Part of a small language model's weights: tied embeddings.
MLP neurons of a small language model. Each row is named by its layer, matrix (gate and up: input weights) and neuron, and shows model dimensions 272-399. Each number is 50 + 15 x the weight over its row's rms, rounded and kept within 0 to 99. A neuron's up and down rows have the sign that makes its largest values positive.
After each neuron's rows, "fires after" lists the tokens most often just before its 100 highest values on Wikipedia text that the model never trained on.

L5.gate1027:40 50 40 32 39 55 63 73 52 42 44 72 47 60 44 33 60 54 66 73 56 76 55 37 58 49 66 23 60 53 55 25 75 60 25 61 64 71 58 77 36 38 59 52 51 41 48 67 49 12 20 27 65 36 51 55 85 34 16 63 66 22 45 48 59 36 59 38 56 46 40 56 68 27 66 49 38 50 33 64 71 39 58 35 57 55 35 54 67 31 52 24 28 52 54 23 48 62 59 54 55 56 41 37 53 45 55 55 38 39 62 19 48 32 53 34 72 35 48 64 61 47 54 47 52 51 56 41
L5.up1027:62 21 50 18 49 49 60 38 38 53 44 74 35 47 32 66 33 26 75 69 32 40 55 37 22 55 25 63 51 56 42 43 74 61 51 51 44 30 57 54 60 47 32 52 87 64 66 43 39 46 43 58 70 52 52 46 54 52 10 28 67 39 36 38 49 49 67 37 76 45 41 27 25 82 53 56 55 65 38 50 38 44 64 40 54 40 44 82 57 35 35 10 63 75 21 40 48 47 59 41 44 56 38 38 66 31 51 53 46 41 51 28 36 49 51 27 95 62 59 74 49 40 53 48 58 43 85 69
fires after: "|", " |", " of"

L3.gate107:65 49 48 29 64 23 56 69 32 45 67 64 54 59 52 40 57 53 66 32 48 37 55 32 37 26 74 49 58 81 25 32 69 75 29 44 57 45 59 14 68 58 69 37 26 49 46 53 33 31 49 75 73 45 21 52 61 51 55 56 74 83 57 71 44 35 42 55 66 56 42 57 72 52 38 30 72 57 54 56 54 53 42 68 60 43 77 59 51 77 31 50 64 54 45 30 50 80 30 38 44 42 37 40 30 49 59 40 52 33 56 66 57 40 46 59 33 49 58 46 54 65 41 65 43 51 76 57
L3.up107:40 56 79 68 46 62 90 60 80 29 52 40 65 25 66 61 40 25 47 49 65 63 47 42 59 21 61 38 45 72 49 45 07 39 65 46 84 81 52 60 56 49 63 76 41 58 15 71 70 24 42 58 46 47 39 32 57 59 61 47 90 32 58 55 53 40 24 47 62 64 36 50 62 73 72 54 54 16 47 48 72 65 48 44 38 43 60 47 56 62 59 47 50 45 16 38 44 73 31 57 54 42 32 63 45 40 35 20 54 44 52 50 70 40 32 69 66 83 59 47 57 60 57 23 40 61 45 35
fires after: ".", ",", " |", ":"

L3.gate637:31 47 33 37 67 54 72 50 42 72 37 43 71 36 69 38 68 41 33 37 45 36 33 42 45 46 64 59 63 51 43 44 55 49 25 14 61 64 34 41 34 58 47 56 37 44 22 55 69 31 48 42 45 33 41 40 82 25 47 39 27 37 48 57 44 37 16 64 38 55 62 37 56 34 39 48 62 38 40 49 63 38 48 85 76 49 59 88 55 57 57 72 29 37 55 44 62 81 64 61 46 43 55 30 80 58 30 71 64 44 57 52 52 14 12 46 31 58 53 50 65 75 59 32 39 43 50 63
L3.up637:56 42 60 22 67 36 52 28 32 35 75 57 54 45 71 27 52 49 45 76 52 50 58 44 62 60 27 50 45 40 38 66 52 47 47 71 67 19 65 73 36 36 63 43 63 29 67 85 52 36 58 35 42 55 44 61 55 50 42 37 57 36 57 28 54 55 83 90 63 67 50 28 41 85 67 30 66 84 72 40 56 43 49 32 61 37 67 40 46 64 66 49 67 58 58 68 46 48 53 37 44 34 34 46 32 37 65 62 68 76 44 24 09 48 72 52 68 41 51 58 33 38 55 40 54 61 27 45
fires after: " |", " (", " than", ",", " over"

L3.gate1026:59 48 53 12 34 55 38 36 18 69 37 58 42 28 48 25 46 73 29 61 58 60 44 33 33 33 89 70 18 34 41 16 51 63 40 43 69 55 35 42 44 29 74 55 37 48 33 49 36 51 53 34 49 27 51 51 48 35 35 43 44 88 48 58 53 86 41 57 48 58 47 28 42 50 51 50 54 42 21 38 48 59 46 31 40 49 61 46 27 54 36 33 45 57 45 40 34 73 34 63 68 30 53 29 50 42 29 59 36 49 44 57 60 39 24 64 67 43 48 67 45 54 44 67 61 54 60 43
L3.up1026:57 52 66 31 43 33 64 49 55 48 47 61 31 52 53 44 59 65 35 72 64 87 45 53 45 36 68 61 64 58 31 44 67 66 49 53 51 63 47 71 59 46 62 51 58 52 46 54 33 53 62 40 39 28 34 86 60 66 57 47 65 49 38 40 43 57 56 56 59 63 46 41 53 59 57 09 60 61 20 45 56 62 27 55 51 23 55 64 28 34 55 23 56 43 55 54 63 57 36 35 62 41 22 60 38 57 43 46 13 45 71 42 36 54 26 46 59 94 58 84 52 29 46 67 59 55 37 49
fires after: " |", "|", ";", ",", " a", " of"

L5.gate1238:70 67 38 54 72 32 44 68 42 21 53 69 65 60 24 41 38 43 29 70 51 56 41 43 43 32 75 67 62 50 37 70 42 62 45 49 53 74 55 70 61 78 48 61 32 58 66 56 49 18 55 51 51 57 43 50 55 41 56 54 57 50 53 50 40 42 53 30 52 49 78 60 56 61 29 40 35 42 62 76 19 73 51 75 83 38 48 45 57 50 61 27 24 84 65 60 21 49 32 34 54 44 49 44 70 25 27 81 44 57 71 48 48 45 47 64 47 58 32 55 49 50 50 39 76 47 53 32
L5.up1238:54 74 61 32 14 21 71 65 45 36 61 47 41 26 29 21 27 66 28 49 46 70 52 70 52 61 28 52 48 34 64 72 27 54 57 37 63 44 65 51 39 60 25 42 46 61 27 53 83 70 72 69 58 30 65 34 43 44 39 43 58 56 47 69 17 53 32 36 97 47 47 38 48 18 54 78 66 08 38 25 53 51 72 38 36 37 54 33 79 55 32 40 46 49 47 58 69 41 72 67 49 59 34 45 62 52 51 76 51 36 28 69 34 49 55 41 35 68 40 81 74 30 95 55 56 64 68 54
fires after: " |", "|", ":"

L3.gate1268:41 67 61 33 76 19 65 72 47 81 29 79 51 37 42 15 59 54 36 36 51 35 45 44 58 61 38 48 47 43 33 73 20 59 72 29 18 61 64 45 40 23 58 44 53 25 62 56 64 26 45 60 59 35 52 49 63 62 33 24 34 62 81 41 58 74 44 35 53 43 36 44 33 56 30 62 64 74 36 32 40 78 59 17 49 46 60 63 54 70 61 49 33 30 54 50 38 60 43 45 61 30 51 45 67 32 63 44 76 38 67 17 54 58 47 43 73 48 55 69 68 66 56 43 33 60 75 56
L3.up1268:48 51 74 48 50 64 49 54 19 92 39 66 65 42 50 61 75 56 58 49 39 58 38 40 63 36 52 46 36 50 60 74 43 60 39 29 39 28 47 50 59 46 33 45 77 33 69 35 56 38 66 56 62 59 68 44 67 45 33 40 39 65 69 47 74 51 09 74 49 72 41 44 23 39 46 39 59 70 34 42 60 58 34 38 80 61 59 55 32 41 53 88 31 54 44 41 28 57 45 43 43 32 46 50 73 53 66 70 42 22 58 49 68 55 36 60 37 54 58 24 47 57 47 54 29 53 83 54
fires after: ",", " |", " of", ".", " in", "|"

L3.gate772:32 71 46 20 51 12 44 65 00 67 30 56 84 82 59 48 27 23 35 65 82 47 27 64 53 51 57 70 36 34 21 54 45 47 44 27 48 61 46 55 69 24 80 53 34 59 72 54 66 60 60 32 75 60 85 66 61 55 53 38 71 28 44 48 46 46 51 34 84 44 23 69 40 79 36 38 65 49 36 29 68 27 19 50 47 35 36 25 39 48 44 74 34 81 53 36 31 61 60 50 53 29 49 47 67 56 67 54 35 43 35 49 39 58 61 42 48 61 49 66 65 31 55 43 66 67 77 29
L3.up772:28 68 65 42 43 45 48 64 25 75 31 25 53 67 26 47 66 46 58 46 46 48 33 41 52 79 57 43 55 21 67 50 47 48 59 48 32 26 30 48 61 36 74 46 50 74 63 30 51 35 49 57 71 65 53 51 18 54 37 43 63 32 61 50 66 59 18 32 63 54 31 71 37 67 60 35 70 33 52 35 78 54 63 32 38 43 37 46 62 59 42 36 51 65 52 44 60 66 59 67 55 76 50 57 54 39 72 86 25 50 33 65 56 47 58 46 60 72 29 67 58 70 81 65 06 35 78 31
fires after: " the", " |", "E", "|", " The"

L5.gate400:57 46 43 39 45 45 49 54 42 67 42 45 62 66 62 19 50 59 49 23 92 49 66 43 43 54 57 64 52 39 46 46 38 57 42 59 41 54 53 38 56 40 44 67 56 63 46 62 48 40 59 67 64 37 49 50 38 51 48 40 43 79 56 33 60 46 40 24 44 49 21 26 55 18 52 41 61 34 30 43 70 72 55 43 30 61 37 64 49 51 53 46 84 40 49 57 62 72 56 66 56 35 31 30 52 57 51 51 70 40 48 09 77 66 41 60 73 51 47 58 49 59 37 46 35 52 65 44
L5.up400:37 45 66 71 46 57 40 53 59 25 40 56 51 52 61 42 74 56 40 54 54 57 41 55 36 66 73 41 79 44 56 74 49 60 59 30 48 56 68 61 77 54 47 50 69 18 33 81 69 44 50 80 38 24 41 44 59 62 67 64 58 52 45 59 51 54 40 35 74 37 27 61 63 54 35 57 42 11 29 26 65 62 52 43 26 45 36 80 72 57 42 65 44 31 76 61 45 57 48 58 64 55 58 31 31 63 47 34 46 76 49 38 58 61 59 65 23 70 72 58 55 35 65 59 42 59 90 32
fires after: ";", " and", "|", ",", " by", " |"

L5.gate1251:67 55 31 50 57 58 39 25 30 41 62 16 53 62 49 31 44 59 68 64 55 23 30 28 66 28 33 46 51 48 44 43 60 45 16 34 40 56 59 30 46 79 58 40 43 66 76 62 43 51 45 41 45 57 51 56 51 69 36 24 54 51 52 53 38 22 54 65 58 73 58 55 54 44 49 70 62 50 49 58 34 58 56 34 60 52 49 51 68 50 64 18 61 33 50 47 80 63 62 29 13 43 55 50 39 61 26 70 85 30 48 48 62 32 39 64 68 67 50 38 30 29 71 24 31 63 42 41
L5.up1251:24 65 40 62 60 46 52 61 65 63 17 42 49 41 40 41 66 30 63 74 57 62 40 49 40 45 31 58 69 53 53 78 29 70 30 35 34 50 24 36 38 49 55 56 38 42 37 66 50 36 46 44 73 47 27 50 48 47 21 45 41 69 42 34 73 47 55 73 33 52 50 23 27 55 22 64 21 38 33 58 51 25 27 36 52 69 38 18 48 69 42 43 38 46 39 41 23 48 20 61 44 42 61 56 78 66 50 33 23 36 20 48 28 45 31 64 35 79 65 64 38 33 49 52 44 43 58 48
fires after: ",", " (", " |", "born", " United", " in"

L3.gate962:43 50 34 65 28 45 32 43 65 40 74 68 70 37 61 38 45 51 32 13 52 08 68 77 19 75 51 61 55 79 33 44 43 53 58 53 48 53 71 63 53 51 51 79 51 55 36 68 90 73 65 22 72 82 54 82 58 55 68 50 50 53 45 20 23 41 69 79 73 68 43 24 46 45 63 57 66 42 55 49 59 55 47 47 34 67 42 78 49 33 80 51 47 50 51 37 38 60 54 53 26 54 44 43 51 79 65 44 42 29 42 18 54 45 57 40 38 61 59 51 44 39 29 52 38 67 81 41
L3.up962:46 56 42 31 51 32 56 69 32 43 50 57 62 62 50 55 58 53 65 33 48 59 67 30 43 57 68 66 41 38 61 59 52 44 66 40 61 60 55 54 61 60 57 44 35 57 63 32 60 42 59 77 29 68 48 41 36 36 46 50 48 58 53 33 43 69 65 59 69 43 34 46 29 77 52 15 60 77 30 50 40 30 56 64 56 35 44 54 30 43 33 59 71 38 29 52 56 45 06 46 63 59 49 42 60 51 51 36 35 62 43 50 64 47 62 37 35 72 59 30 20 60 91 65 44 62 67 46
fires after: " |", "|"

L5.gate812:77 74 55 33 41 44 49 52 59 43 41 54 42 52 62 19 64 68 56 49 60 47 44 46 58 47 41 64 40 07 42 57 39 47 57 62 55 31 41 39 65 53 71 66 52 74 37 51 48 47 36 28 51 54 46 55 44 60 28 30 66 77 64 72 72 51 20 45 71 51 40 35 71 58 48 50 88 41 07 51 52 59 72 46 64 69 38 57 61 51 64 32 48 23 46 57 42 70 49 72 52 62 34 53 61 37 63 52 74 47 58 27 66 47 26 70 44 55 41 42 61 62 47 40 46 30 99 35
L5.up812:49 58 68 36 28 44 32 50 18 47 58 69 44 54 41 25 46 43 58 62 45 48 67 43 55 60 66 50 51 34 28 54 52 78 61 27 32 59 56 62 63 56 58 55 49 71 46 89 58 46 40 52 33 17 54 40 41 44 43 58 73 57 82 55 39 62 29 40 38 45 61 47 62 54 64 49 65 37 29 59 69 76 37 51 59 44 25 46 58 83 58 56 69 43 55 39 30 51 61 55 49 16 58 39 39 42 59 85 58 43 57 10 44 62 12 47 49 46 55 64 44 44 69 47 40 50 83 45
fires after: " |", " the", ",", ":", ";"

L5.gate1025:32 53 63 57 37 24 30 58 12 71 37 34 59 41 32 74 48 28 42 53 43 75 82 53 61 58 40 50 74 63 62 54 33 71 28 40 54 38 31 74 54 53 57 47 50 83 44 20 37 38 47 52 70 77 52 56 36 50 65 49 51 44 73 46 40 67 65 49 49 19 50 74 50 47 50 47 32 44 38 31 34 62 37 39 51 76 56 48 43 72 53 70 67 52 48 57 69 46 63 11 80 36 65 43 54 47 35 49 34 38 54 55 60 44 54 44 32 32 76 59 37 34 36 45 37 69 53 38
L5.up1025:38 44 32 46 28 42 57 51 51 53 21 20 57 21 50 48 15 44 66 57 49 70 44 66 70 47 55 49 82 71 48 53 47 46 36 64 45 47 43 30 32 31 68 67 49 36 61 52 55 32 74 62 51 43 51 64 05 55 36 57 47 61 60 44 41 25 53 70 47 53 49 63 64 37 67 54 55 46 53 64 55 45 55 38 28 39 41 23 69 40 74 59 56 34 64 34 29 61 53 62 56 62 72 87 49 73 56 53 32 54 50 59 41 48 69 47 57 55 53 17 30 76 27 43 61 38 47 41
fires after: " the", "°", "/", " Be", "C", "E"